{"n_layer": 9, "d_model": 640, "n_head": 8, "n_kv_head": 8, "head_dim": 64, "d_mlp": 1728, "vocab_size": 8192, "activation": "swiglu", "norm": "rmsnorm", "norm_place": "pre", "norm_eps": 1e-06, "positions": "rope", "rope_base": 10000.0, "rope_fraction": 1.0, "qk_norm": true, "attn_scale": 0.125, "bias": "none", "tie_embeddings": false, "parallel_block": true, "init": "uniform", "init_std_qkv": 0.04, "init_std_o": 0.0105, "init_std_up": 0.04, "init_std_down": 0.00574, "init_out_by_depth": true, "optimizer": "muon_variant", "lr": 0.0131, "lr_mult_o": 0.757, "beta1": 0.9, "lr_head": 0.00579, "grad_clip": 1.0, "warmup_steps": 0, "schedule": "wsd", "decay_fraction": 0.788, "decay_shape": "linear", "final_lr_fraction": 0.0, "batch_tokens": 65536, "seq_len": 1024, "doc_mask": true, "train_tokens": 510500000, "steps": 7790, "dataset": "wikipedia_en"}
MLP neurons of a small language model. Each row is named by its layer, matrix (gate and up: input weights) and neuron, and shows model dimensions 213-308. Each number is 500 + 50 x the weight over its row's rms, rounded and kept within 0 to 999. Numbers have three digits each. A neuron's up and down rows have the sign that makes its largest values positive.
A block is one neuron, or neurons of one layer that tend to fire together. After each block is what it responds to, as a language model described it from the Wikipedia text at the highest values.

L5.gate780:534522518591419482516440448454453553456597506524390458536490517512536486573500546495529593504495482549487449424425448558451527444488460491455534524486548581489515571452465514542534500548470472452508478494461486445499449580526447548491517492482564516533470492605510490486552537515551552537
L5.up780:541436503546473473485569455543518516477447489598452460535553465525527454527478478445521556512523566475503400545295573578404553503466479532415484556471553593528577586561476504456476552499482516421571499576510496483537519413549440500584568380608551525474497448598417508498531551549545558533
L5.gate1084:489439551465452543477561514563495549524572478574552440615501482525406627612506542549442513510553461533511470407578545520528521492458455462507610552435521548563532480458493556481549484593496559449525418548423484572533525433511482584499477429518560488505536440544550434476452516596527440473
L5.up1084:524488564487557487512434555512438507438558497493456474435546461521523507539435574551415572469457491544556408528469587413543494466581513500563463484424525536478520584451558489412539538468399404364478552536486598524509483535560490500612545526551550446457468534529500447471560482532471520557
L5.gate1190:544512489482456485528452526405516574506599463465473495467520494516469507579418556504513559526481472510552468460463557470477535542427499519466508482363462529456559478505478536484472524456598436443465527493516545472520444501434502528544609489444546548528530461486499427457540577488389429552
L5.up1190:408562456553522512463586429454560509443483503574566505565521523386605503537483497482473588500422489446474408536473545462507562541524458520516400541533549470515504496475547481504467533442446500488532523506533556576532503497424428439496467458528409425548455470524598583460564429526449533513
L5.gate1364:586519536514486441470419466521427549398591526511509514543476524526503482507395538542518499517459561508591479549380482470424505556470447447469520520477411511453536552460540587616557533450454497574520406529447540502581533537550410530501518510544543588496519421467505520521489509562488530402
L5.up1364:567553582529559484444528460466396443528607531535425450505440537484505553531485461532450554544538463458546441484428438523521484517521544583469510538472580539566467516428459495539449539560507484441515402548520523525489516432593497501483487535419483485454490519583517517457604595514502550634
Responds to: Final word-piece that completes a city, region or country name, such as Kolka-ta, Copenh-agen, New York, Hong Kong, mostly in locations and sports tables.

L4.gate1431:387506594500434473480396499433412537486456567500530479471405497527524589547552441413564530534501467553552470463492455436476436457557565482511610511500538482493495447555498515439386548504427470484444492481468444547521493497430482517526416493535471491471520468436546493436463496502545515525
L4.up1431:531426477529499476465521533513514552525538583487517516532532527479440497443510458509567571509484557526466492531500474489544448464378462458476527539491465457440402563556589523557527437510548489506521482469464545449526522471520457473509620470430501490486381466542509476455513538535512551442
Responds to: Mainly a word-opening "sc" piece that begins a longer word, as in scoops, sculptor, scrutiny; weaker on pieces inside rare names (Falkirk, Standing).

L2.gate78:463412527528477508454597465537492443565496424468526472581434511555465424489474498439443471502487576577447499467431434591510526571564466470488460483463478439478411435559551472449479536552455500506531486530487471516487468488525540480464499432532529454490530401428504568538529535435442504368
L2.up78:466408496503501486461580446542476514519473469478507491457448505485502446468435601479452543479545583499393498584378467535496548489637481552518512419456435489565456518547513465488471445427482475421562411556496424510503573515487509454481496527480512505521539437520526542446592519444501530497
L2.gate79:419467443577467554505576486472502421438491495578453503394474444504519478434516533423532505602587542476663611446526506510555476554505518579573548456484526485400484544435540491501545571573466533511643467471496432523447567510580500437444548502483465418495512404427472474446531475601484615477
L2.up79:496485455486560594552444442519485392517554524564437476501502525483440463440546569448476466491538530496678615502429529457430532487566574436503521472508531502409499473478611416499515554456537529495530478424576524574485421523509511468490537511564499391509470438478490497508509507542460610492
L2.gate134:421548475460556558537616493537554542536491522562424509595425464519367542432430574556576494528473527594509542485532526515497434518520513495602362516487489505430534467530482391562525363559515479561556407540447526493492446503573620483466495525523546521542504650410493503485526564521503473524
L2.up134:405549425424487513524517449493435526441503419497475506532485500571497483465467601547432522588508429528518484481447485503480495478499443439497519440560536516408473526527569381528478400552538468449579534586435527509502525443481527429521543498370454483484488546560465542534470489528479456574
L2.gate300:596474495535572449550578538508495481447559498483527499511506599544530482591447520445508501463456439555349575496400541534502455558472463518530583508516548590429518492565519482525529463552511586452544619543549534490522438485400446514488530521418574523460553477516444470473522484504414500514
L2.up300:529448422460508567491528570522501489427464511572489551543534492491508576472525435459515466433453501528575495451473468533504581483488579514499527530433462521523587429471442521528428381548546536574568561390461410416571471480500473423446503549536468507470475483436425520476357485442453487478
L2.gate411:457570391615495557477468473499527566485423496582512477620504523579459519428496465576438550553487548488507525528523556539568437450433527460572484506500521497592556546579529429521481432557521527495524555470446461466538483550444522431526494546495463544508473529445499495515486468441467418455
L2.up411:474527477489458579501550537538538474452425536495446439583541537497479548422474459499395543435465503504529491449537536409579510483507443541446515524486518451463625577544603460437431498537476482524529538441502504464514450594477489451474580541486549403497511476447519473464537394486479433505
L2.gate600:416525490480410519562488490441529465506528540520482517548504522622454507495557526514421506438581443479506569462504498408429505491532457460434483469553434440538511521474577468522544496543547498512463606462518488536481549535512530469381434534437519561475406460528504530514439505381616573483
L2.up600:579532533449374426623450612568540514503591506525450605446519517516451508438459516591408545567529480457497534477592545545378456458458505444406475456538478432481584487540528492537572493525472562500578495533604476512471477492564542466480539510433503430448442443488507547433552557521535560528
L2.gate617:514523441599574450484523462537525474538493455549523457530516438524510490522553543598578495442418519520475487494473553517437439496487493499546555570574446498468568487542513501431548515473467503537561575461484536513491498453583577458516510433508476457423473595564493498425474475497531442563
L2.up617:551602517599533485423498449469526468572459523479522529486500442530499515498503487513482481413449499513516472482508463463619431416487486532460494508506478511532460468555586581462534494486535451500651498395529540526614588475599517409400470488526476473408456421675476468457448484497463486462
L2.gate674:439530531585449455421451515472399440444500454447554564511561492562559492463573534472459436503507523461485388491558472556517494519489567445487497484510467549451533510604522498465444536469470513407557470528566533484478466458508476465476516485477452459457500489546625562457507446521461468529
L2.up674:523392482582493475522514461453568494469533535481518375533566540561513454455536506441411472506454523472498564572515521461383598555455496535553547480610469592459577524539455454528482503419453451426545504516510477483576494496451555602493510478446524429548560490451557506527572509584543469439
L2.gate707:540493465469451517512544524548590438460522457491497461516509515538637538538518480358498562557546507554520538494540445573529558531482413452597555524505580516471506521509543491549578448519494489444468584444533481474428576525284498492522536441498494417478510554509444522473527524512442431430
L2.up707:479462467433486576492415522468553491462564462490506510462511486429492485478473522406447558541488526514488453529480531482464414555443463508597489584536494590414505571466551457565580432521505566569531483340600586464515447499425581488570485469401580367585445460520438456490535517515502455477
L2.gate851:500478444427444556542497482436599588464463411493492498454485485542501545491436556562395469434591446603513477499509451514578517490533511510438514455586535474502442555552547448565551498575425509518511505432513503561478494496567575503560419669461489496440466552431490524544508473423460514504
L2.up851:446528446447481522531530491531590472431559501524508553535479596563503489503595451475439553480496543375539438520472489477462434523566528438492594508593555450388536576494515557513501541502471495519506500509489528516495479465541471460438489455490568504448513553571512541587523557470457463456
L2.gate944:513556430505488454512403604528479598575430493555495471534462571514485526477511440482483427525492509540525532424510506484446459467454632474499440477493491469400527502437493518516407457542524466516498435459494561534471482450425545428560502490399553489478486427525528544416458493468460639593
L2.up944:560545480337529547465533410546482453452488364534534506597619433520515530457461448497459501493520520538495528545500543419530557499564465452521496528485432560493487445440472410516616549439464471512576564517479548481484558474476504573552499486447487442482471618546487532570488527520505476512
L2.gate1066:506559482497428491458380532473477543512428497504561353562406532470515474411518480503615481414544473543572489525561556497486508529471481548510443360467490392549472521547510485552500514467529411437505538436505531539467558539580486440550510521579551530469487416449464516490528544388483466518
L2.up1066:583459504538499513549488502514519582434475517356519479571459477523495555389472561537486472483469522408583458514514344547444550441480508459504517624432454425673473470656572520512493468483472595544481539472455461399543447524391499488429517453622451451502511590429538528455570465533442438521
L2.gate1138:456545470470481546535435453519502532491523524416549482534490555419416539533471478469439499544567375561540433403518498543475533515559548550516571454491478529523431565594497547550484482449534494573523492556516543494494573443531540481499457522535395565566480577516388548511465466437461552592
L2.up1138:482533519559519494549395466477551460451453504492397488587568514459493408475441473454485531549419481488476540480516396465464406500540489496604544612496525495520490454472511546470558486516415485449543500472519512572467527570445530555505522460449582523417499495402549482493528589411427470346
L2.gate1286:446470498494441547477513585470463437481489508580419583405536493502584493384540500647456446519527536502568523433473541528471504461433469453447561520424622477507570543497559459478460508555475447449559526470489520431537446509454500473642486554479523480418518453476525526479475520465480354504
L2.up1286:520457461492500537459418549521415520475452481527415361407542482457608434454474534538528571439472476446518547401452479537490532435488427433545579628485446450492495614492526472461453416466464465459530483488534625414516477447548516499411501507536464572505463449517430465489467503508489508477
L2.gate1524:541481495521428524413521480519542520469421527532468457516464554516462471487574351509510472563529474500428550458477520484443502530449518635519560461493418534455505575459564517469473461552564493423472513486508605490543460442528481572525542582504529559535514425512567583586508443389528555531
L2.up1524:577492513438450505505522455447419506556473495507436482426489580566558460426560434562491533468557454481469504565457497466448557499596495498459474496508472494517432475530551512501463476551514521479447479481524542461524511548519505473483563503402481544489404394473481594498580624484510348502
L2.gate1658:472466449441595596523475455487441543492517498491500462552440558500437443453531499420486546566436479390535556538551488532518565532589491586575527600551479478456528503483477449469497546468390532436480508457524552503476446495499499548508501509425494526454495499497483525484462543592474468507
L2.up1658:511514459383522512403489485489533554506469457408554491399324479467510488435527493521495507417459408501441519473536454508513515562520485589586516584517517477447511505488543473530473543490523533513484508554548425539474449536528495360589495515582495530404538464408485464468547491513494532447
Responds to: The word play (play a role, playing cards), plus first pieces of arts and sports nouns such as art, architect, Basketball, Scores, script.

L2.gate32:498568500535461551548514561428460466491523466502426470625504478440503495457621516506496479556560464533504410502467424507531587553529453612572485434491439571495504571480509461538473480531451553544507519467531453439513520511473519477480527570475488500475506455585485530426488530461472504442
L2.up32:523525542549425476436470493474464490508467512500498498484475426435530517424547470502545470486556533581524469447461500487487513521576561458462494525488554496550514580508491449544406387504511503461486525545486423407530508485453455435545535446555492483533529480459465426428466441535462529399
L2.gate107:450572458487520411398451547570494525490521510533509489495601467470530486420516498448553545486444569486443523519532533517486522426470500526574600532493530550411436516538492457443441546437518463521588546486550457466583515500447481552492477525517437471460505511411477560513531569475402487609
L2.up107:604459467514480535555527609546508553452516506478532436535532477532527631511489568538541538421429503491525636508454503452446510485454590563378513554535517510494489433454560535601513489489502464577480568529453447460482571499525523461439438530467639414487554466445402515493541495475514615582
L2.gate305:438571382531488431497540564460514537481454543495495483421423438537541431525532412433568512505564499458494576515458543414447496527526482609504436462590469529488489522485543511497450459592431554486421490535613560494497482481521473478500542473520518470532448522506382536475579502476488448481
L2.up305:548495513456569460528447562476445471476479515501524536402451410581506432472471372492481571450602559435458489505492492452474555571469494472524534548516467432597568557543440474511445450415477499498503572480477506579453521472501472534535535556517524520521489517494501619578530476527489461489
L2.gate316:445450570567529497463484462523484517458497538442387486471461561466520542459453533582500451502518584549504463540512541470566454397447411518420380489509503502471460394501484487466533565539512455508401538487434603489604491522460470486517443552497475560477382487577444517527507486447534460502
L2.up316:563494392500599505508482521426551488514575548489531496464529595502540481546515452544502473473557495445499462540470410555424535420418558438536447529536426515458499476557506594555535481477466515568513487436508418510472521493473457489484554463389519521524490625447530569499597553502519455554
L2.gate697:506464466554410556472518438481500453563515563399486575529525531556609387498425619368461517473440463493478593487580425605449436578465431426520506530503587462523476555533465577452468475458511518521473527617487492474469575517531549523441546403483501504491505456520499508416554536514498551448
L2.up697:533608415561542588507472507502433477453392476480505499441541438438519470587501541382581539336441515512464433437497495549438481572536501467564488453412440531534407503463390640465535494524500476500566535504474475469506450527449485508491526428481545496517567577462505511539588473517506436502
L2.gate744:470506587366542463496523594406547460507464511533431499486520492533479435455507546465484503507512413470608526476498544528575494372540463523619511519386504477557488382476528478520497445389519512539421441586432583452514506538576566508489498526454532462489433435483528511518455531525578448499
L2.up744:396504603525445459440527561536467512463431480472459486509439492427499474487422570435525433410475506537511447534464514442517479486503347437563462544390484443506437509523634512580457512454510489418545508503528476586582489481450469517446425536458593523523486550550567448471483493582488493535
L2.gate823:552583536534560520500516542488535520553512470506509473497516573542547525443443414487599529491644475582511510543459491552492530468542432490480576473496534474474548440409388444463394554498423427491508500435420528492456514517407517433512602552552506534505484457497524530540428516553500434554
L2.up823:466495465480470467500569524514519540436616531468486549540562506473500443417548477466518523487425512555609418461389472418431488471509471484533486511513521481374454482462547435405437524518474476521555563447539562479499562550487555471415528532496536515544441616477544500486532613535446506523
L2.gate865:419564551570599502452556573504489452485502515479498569578503512516454484448434520546542535514486471539496412520507518474424536430476498471512454540520508582483461489463473511382459484435494443469469486482471502535401530538545638461496514543539488502510438466558503472534484526488523432487
L2.up865:452543509537529394540490535434522454444508504499542588440563606528441526538531493583584527445558543573491441502394588529477612353513546537492526488485534447544518546403470459451480523529506526395493442490526510446548486463508609442463529502393596515498480438562508536472493561455438525559
L2.gate870:530506532554472464485461498512504538479487533461553526564507556546430469552543418388536545534481549512463589538507496536365587466571461557499449514497398437540562653473485503588568542452522473487548490571637451451500459494476418484522625385477571471420513590486492556554606503487541511493
L2.up870:493499457515496449508417632543553637452509467540484521561498537539519512569553506619513482432457525437488491512582484482453490474636479447488480530439509427542592484545461510578514608536523499502451502573554566538505449519600476521484569454562539433492494458445472527584446434577478525486
L2.gate901:518449484546526545456511381486550499533477482527423490484542493528608555485468589504494464498493425426463511535481499488396466398520465525514541439466446503508517488515431490643485550445542459498500414519529449492494456562541501453547500556542461539519410490496510543505455476531524435508
L2.up901:475447489439434463518533527491515522505568573530514578496504503455513540586480557506518507576563553515426512540483604484413464460445512543469481520377486486444555430573398475447549508495487583546512510504476560420475521556457522413575528492565473536582492565479499523538488602465533439550
L2.gate1097:510513537432534560486544467436513461464511500507463549448433455456549605474477490507490527461530422432494438581481508544462574527513513543577500447525488491446569550523547553491502599350461511557510455468460515440518555529506513486462457534485561567497515465502587590529403490441576592529
L2.up1097:498530525427556446422497471493537483466540509481512571431495540447564553556464477324492510504497421472510449524508507504387520480604501424449539542469555479527558485401485555454495505497549524530463592524510478461518497495487477487500512535526502479413462528549493537459524530589456487430
L2.gate1273:451494478607490560374531457489459434512502446420429466498498498480573465512525508487410504464468428510420428395460445509492478417611499504500531478477531449523435463460463427540410575516456422557488508469496512540472537464527475446497488626513545538523449516632634521454463466518466484425
L2.up1273:532485475417543428483590470509463521569513494475502493463549498561526539464558512398442514466575514503529457415447537441413508431511587452520577421452493463471429477432411486465509478531520459478479457389524556530459498519439447474500462564466464484604464489522525517504514510513477533406
L2.gate1413:544429529507470437516434489534521569486475603546433505461588552570503534491502456466521495467540432581415503560587548494476490502519584523523421432457537516469541560478550574507510530463473462508587503474507473592468485474571408491509573543547548502399413441529527504452541563543471561540
L2.up1413:550497544484410539523469556526496598431562564512434532476504545549542425473455471473548469505554501520455415455486564453516480496531495570473499589495473478501480579544433537432474474532489510572529617467529515538553557457535470427493526387393554440496399462574443516467479512466458527464
L2.gate1537:515475548541428530468542463459425555532566546447457432515607509531462458490457482563546383494530499424484568497535558443507500485356463538508519525554439418510603548503497559514515482455539487531486605482438433530490417481444511513574446497452419653506378524523440484431488522575455475498
L2.up1537:445470580504393534483522498349514518589538555480503538482509614568586553466446483452520525490569534551553576444493625439528519478407511514450530558430565519557495524535481546501476458514535510533470499420567529522481420517493479475540493446418446524519384566545424459434478472533419453443
L2.gate1595:519444454467490413518568486554479398513534481450511445476584452587499543472491546445368520529528509567450481515471490452497546476513539582553486437564537554477412488448522524565443427427481545493472481512482575470478492590438473585515591479412469472507483446536480450581555456439518601550
L2.up1595:463435540563477433485470459505479441464466583445554499498523586452500461491482489489485471502571496578528458439489469450452504564548515541557486509495541547516498536374458441563490474366499382453536461532436525436550445524440487517480661514497457438501492530497475480588517537519667435544
L2.gate1698:535436445490490470528528490512575513531570632568491428462454526479432498510469433371500562423559454593527480486538545488394563441499474506466490504569567439517513540487543460514452556420459560518467470420539508467475448535504478516560454536551512451404434461566494438523522483507476509423
L2.up1698:482519470639569583440567634416509449561460497538413551560416528502548479463457567587557485489537507486507537508492468534490491552480485449538486570570518451545575508552460582615420441531474474510526487430578529424485493472510510531500436527489650527515413457551556509499473564458473432435
Responds to: Fires on the first piece of a multi-token word, above all coll in collapse, collision, collar, and on city names starting team or place names like Atlanta, Boston, San Antonio.

L4.gate243:525550506579477507365566511509445578479543456441472552478527573456460537515543554475506485579461440499455536449542465547529555485377455481463458481486508492546525463581524511474472509544514483595455532470463450541545489465498452500487505444524497561505540588453500433472408551515508504595
L4.up243:527511502596499524586545512514482573524595504561478544471491518454493444439470504463511578556426528518663442571519473510508573454484548499479584489425545492458622565526570575535511547493474569478403471474558472502456589478498535399517520492574434482476531595395487499546432523572382419506
Responds to: Time-relation words opening a clause in narrative prose, mainly "after" following soon/shortly, plus later, during, following, same day, prior to.

L5.gate716:429449485441499392501391566569522538454572477487487484580520426527557573558515372527464529554511522449502441520535419486441381503412400551539514518504489580539410582524563506426487514489576494391544438540531408541510527487496583462523468508491459465456531490532489571416491520475535504389
L5.up716:525527450507455514483487526548536453518477521473506480577469435483512417534510541538389466488418530526475565462509526568376479523586556474479571596529500452543452476532425473549529555502558448428523506533499509497596469467525490463581488510461463499451499490478575525533443569524540517512
L5.gate981:502531565481480468470455505449414503501430500440566525507516436508498410546501515540453538552419616460545499597515507553471474436533585394498475546502556539503593551522393531502453512372512504565503464484464499496571413523521471422362531557517499495449499505495512602482486419526507460503
L5.up981:504390560488536426482588569506483606363548543465500546422446480427504512492511469532465488521495538402462489453477555515490465563495493487494536495514520491428386457531549535516456451543445498481509518483557462458424534426509514430447583554386582515497469507517606521402512457470536476561
L5.gate1326:523476521439577621495420589478444481452555486500541488494495541566491499422444576627433537585506508546565456518557524472489510515474503448548538416537541502443515463548613500509554501480499538587482526426454512538523522508554546497508556410495463579471507594407530388495476556585444529506
L5.up1326:494472535435583507464490509493465502438540479511558526602463487540562427485537437447576487570474445482517553506513455568447458533507451505579535387427547487448491498469465527490453574544450483524505507433525498496540464495498522456459610484507512498448484473397627547431450521445453469548
L5.gate1683:535461477490567473542457482502483511597555437513514552581542455488466527492537464516432440542485480443552633555359534567516496514461515526546530542496437525474461482480464514515601436483502431472501507508572682461430508553570480475497479524654453447486525561564508529491466468467538663469
L5.up1683:597548461466564487498464606504511532490497554495509428453422448479527576512534558404478605527511477439509497466489492524535542454557525397397532445450448535486629522578521480440475477451448533530460466530560530542477537514456487516487502416417450470504490567519559510511524504557500518492
Responds to: Prepositions that begin a time or cause clause tied to an event, e.g. following, after, until, since, due to, as a result of.

L2.gate54:451530529417464560552414494445499545548491549528510565559578517534519496474487577668524463561516443501568479576510511500604501455510517517408546529443544586487492496488486493471498574402508497512549445463437481507470539428576428470467534565547508501436538589524478502576528513526516564492
L2.up54:454538463441575559591522553430530488476478532559501514547515595485558482494434512584476492460462476542566537518517424570510557453498498506495511492430556549516386502464522414454536515510463514609591410541498468499530437491417449499572472489529489412522476534555606503466440475404452541508
L2.gate68:448493529506539495450487533515562365517486502594451526533508532483550413516474421527488393438505576518573462490408546417544465458492504490511496514553465494429505470481550450541567527511517563560457565496583563451500541504504430487594567504523400497470529591524476473578412544507558535654
L2.up68:518510468536465581445489479385509481486578508560518489476533537415384502484478435516385463525565497565504554499520445544528510587427546507567470471517523441461528480445427470553551545535393520466542431489609527533426436535575555484597503530467520486447448591521504549507491480494514519445
L2.gate189:423438521538571514530522421535564515478557465418544480542508531492518500547471561491515620485510395422516483542480460439416518536436505410681627474566469707424599529434442449497465415518495574509520522451507475487535483516523520429503422518634496448544536514497497470465446414543463482503
L2.up189:518566532439625381547440461497489477448503444501540527518449528606489525519540455431515533464506484465404566531486533476394558511557548505590607504584534564441487510437580509504585447435535486499529518456524560537494452533537491466436442488480537397497450509488525525589457565470452511479
L2.gate226:470530501449547616494449455552608504546521502541474432412548512487601537582468543592499532445438446566418603556454463460467439522529568527489438534534495573442495483511581404431572528485568455573510496486503432495515540583444628523433534543474520550495447417467587508420584439517567451460
L2.up226:571431527469477486543457450459573475499478456488486500489594484481618592463481633520499513434577433501429533539487507470494423620487490480502452502482486567528529440438615495481465424423500504491518549500482452549448505581471531565555511487537474470304569427468491482412524473559484420456
L2.gate453:445536434456452532502531438521523450474545490481525612465532482522462433475516483578505486446607490530577572445565454570581410449411505489570503464520510502490502479500553563508559517486421512496487556547580506575447503492562583536653399532480421493583473445501572496480508484500534493568
L2.up453:486537466414539499523460496437566536526489532508590532395542621488444477471550529478562460495518530487554544563503585507555464532510321529460491474562395507455518511461537463446483441532588446413501459501568461539511411476413558556463503515505543549432484566441494477516441469530526419553
L2.gate594:475390593439406515480455469421647509545460540589535486465542503530494447546473547511508544499471529525471471547508516506522490476499479519424507464545506576474524456458394597545436487546520550587579595409528538536531438417494496577579502514533489467517464643513431505483571428469509525531
L2.up594:541525617502437502372543555411531533426459508515506506561585576334461474561369535473496494559538531553425522486514569475474460461417546504473477416421510508445528466476463495436504523523565549503532478508418430496515501532490538539496568441465529581467410476459555477529554586482567489501
L2.gate602:431508487529474507473473500580552529446542591480594497529437441512495505534487476538604505534527476429513513584505555551512501422421485470510490452464507525492570523475495510541475493492440476397482462503491362536490513497533504527558554468535539509407535488467501490543528449507434569569
L2.up602:550462500449481516493438483572506524475540563537595444495588439455519520492505395420537501474450471530523509552466526509418526402473454420522451499518584537502547432517483476467512436493440471373421355423590509470546599521462453483486503495454550542450500515507571469453494495472451560570
L2.gate643:491451480456582507547596611533546520447450504490536493462531472543419534461489643504444500484569483500546589509441515506418472528507554520407494481443462457479610400506520468561495525543494476531559502437562497446478416604520488563516383524532482507379533423400479534497463521527464442571
L2.up643:416501592479480515477555554595545452392487530500465454409491460566578513476492516540542476505542504505496512468525579495520555541561528584380534495459472543539582504539509462456513483547523417536467558533514527481499461577528490593522446544519603441435591589434498486440459476503426553592
L2.gate656:484460601518437396561463502460530584509457473485470566591488517418468491473482402514550482459506424487533590510540458522548546470438438512470521497568417445395567531458451543534462432488525565525567482539499459498476395490487501445565499470408536562418443565539562516516463640430439428502
L2.up656:558478556493572555552487484516579610474540535501565524499551557494506545472578483432504553568549588396438626473450533416496500499458429472492447475520500543515547467548467457551511500529506488530458477544483466499439521555451482468537541541363549501513504498561546436527521450566563430455
L2.gate733:481526547454381492488489539483434445472480526542429502571450522490489550583518626498408474512480597507513551502504509512596496484521342557481441484596471447543442468523549456481583559528481442527494451427533492468471484544568567655500499445496598525434447516488490578491497436519523455514
L2.up733:466500540513496477553568538539423572514515492512564488513498553470440438479496555481378518453507493491414451520557496551582502488540422438453506491552492440532516550527518498521387530483521597462534565410498513472450429501470536435539526492461499545555469531547425534511421486474532453539
L2.gate1188:487501468456576407520546571511473483586465485447591535465560577611482402480465465384462428553478442449493476494574421468575545568477503506453489467488492506549531614556439547533487526504475630543563579475562510464503531508552556557521469491507573559465510473444499427390462516499436501455
L2.up1188:530623480523497467518584567545482436507480470451491482478424468472594486530547521473447574526468566454520601446484511492522489498471444465449581497503479515421533406507473546534529521460526489477492502495494532454552574403456439470487474536454437486432492552540492454595560487531504475550
L2.gate1264:565595522466477485493462464430544500521524473477543518541465538491512440376517441401431466475523525539512509541401462488527466383414561572530502576442509535449473512523541570397558510545466495487490494533412496498497496592438480515524452487511397438365507427535562499431472542437452480497
L2.up1264:389474475510560536524571555473459560504499537500457514451397524485559488509409442502470495560525538449543531535536660499449478557495547501480526497510479511578566463492447598583487446546492439582609489469469459506470459564512475513480569582489501549542515444471581535494490410524539560474
L2.gate1346:546382546516518528521468453534498587526494526510466608485475487414437458448434495541520516529495488460491548527489560471522563493467473491410535512540598426527477517523406529489462492556532443524560428534517532483483521525537462516564525467449494435524474435529506442501514473546455583392
L2.up1346:557408417527568498556520418527437496434497398384531577508444470548499473538436511526512467388540538394569505437457461481466446578478490448538552405543471424460521488579477512500413446455531441483471521534522546481610469532544427467513517414589494439506471510475603370476539456589502494468
L2.gate1464:497540461443412509468403510561472577477508487480430423442483464527524527511442397546521464575459497441434493519596491568552543508513540561563489516399469431616582563397520572525512428569462490513402584495576536494540525488558501501509483477495443491517488534377558482449559398539464547507
L2.up1464:476533557503450518520476536520399474417474461505527473484494537589545528482550500516462550490532457475446498505495676415546408491532581609593415514532573450485418448531512610506541465461446605552610452599522565405464496540473505540473526511523432525545609462546515517446599584402607523463
L2.gate1473:443407560413413494561534459453494384457544497470478600441520501549517488562476444456507463532563453475432495476531631503484456494493479514566467536480566476468493495493431578512413497467488444574575519496581506490535444550511481618532437619620576547453553426480497502393463578504480514422
L2.up1473:536476501564523525550499495520531536517492486468539463496504423481471524524388504478473518489457515558516539445596560524509506521490458398498479429463412567452461522505435453391525468494472453622511527475450505606499503480552523501534451572568529588557553375497500506448519525558643470501
L2.gate1677:546504452457417555460446437533532524528476521433565504459407426407516542539499483490558496508449501439521548498493519436505475591409472469475540525450516515429614474574488616567490521583493437626479501427513444520478424583487474508501432556547513566484558489506509522568523514511520518525
L2.up1677:548521531448495592555580548561446512386520524474476473456452510512539459442477552499385437436543516489448467430511474494547417559550511538346553528442552584610417630457481533515527557454414477541519555481440450575459535588533520530495514526416484595509542464484509564532509440445458435484
Responds to: Temporal-sequence words such as following, after, before (often "following" linking events), plus verb-suffix "-ing" pieces like talk-ing, continu-ing, Brand-ing.

L5.gate40:496560485427545469549497558431541513549520487398532598395502375439468495586540524574472463551488532488505522432613472550506438511566450498517441533461492604470543430496552496446540493451539506434498482504486573492457542482471486501506464442463496567513572596447432483528512418426595533452
L5.up40:453479464496477385603531530447491491488531504483514570499451431472471503497500509528465458450533561588575606496587499503541417572493467472506436477539514595456474466521531481468574485395511495509382490449518585497473483492519424524404534459516437572541524539510472556534524459445499530507
L5.gate161:495454434464478481481431565533554525567451493448541514454575527620504504543482555475506497615481467507496515508469480476436411444504593482555520533559495463530468510516471561516435473489475545449481457464460536505503497516482501495528587553502456464368468558526462466553524467534568459471
L5.up161:497449447604551454450565428406559478473548533487475522510530455451567487622499482449465466443483440532469573519433457526494546465337538463528477447476479526568503583440473520382408503515518526547570565548432423511447454468504410489511589470467573489477437449496511547548585429481517458498
L5.gate612:489510476503510433472508459468506527439549525598551467489515552412521465473416575495541502495523448522510589532476522473422436472497541517499547472529505508490442510576479539523484524492473591515432535440594487423459510515484544437459515488522467380559445509496505508502470515495529556502
L5.up612:552549486560491469533541525524453494513398562504528520495550548408566549543386525494503553487420430611551487465491485472566545506491534515591510541495561548483542502447503459531490553456590549532405528489581502446501537504528431439498507398527462488524440597564470458521552506470464528592
L5.gate1640:506409574451468510522564498512439525547425586497356594481424554510479477479442542503558479469477500471568514545453519540487458510437367415481391533482502472574471529494571476493507541599460458461436457462498496485560523457491507558454525559444455473552453557479529480521508468483586584421
L5.up1640:477509484503549547555457512464495419465573586497462570536519512416528497484523475447560542529541463481506409485427560605541503433429514460441442594527522454506551498576516491433544428533434522531511449529489548388503535467527652479552547513440512387398481523512452481479475456514479465472
Responds to: Final piece of mass nouns for materials, goods, sports or states, often after a modifier, such as swimming, timber, cash, poor health.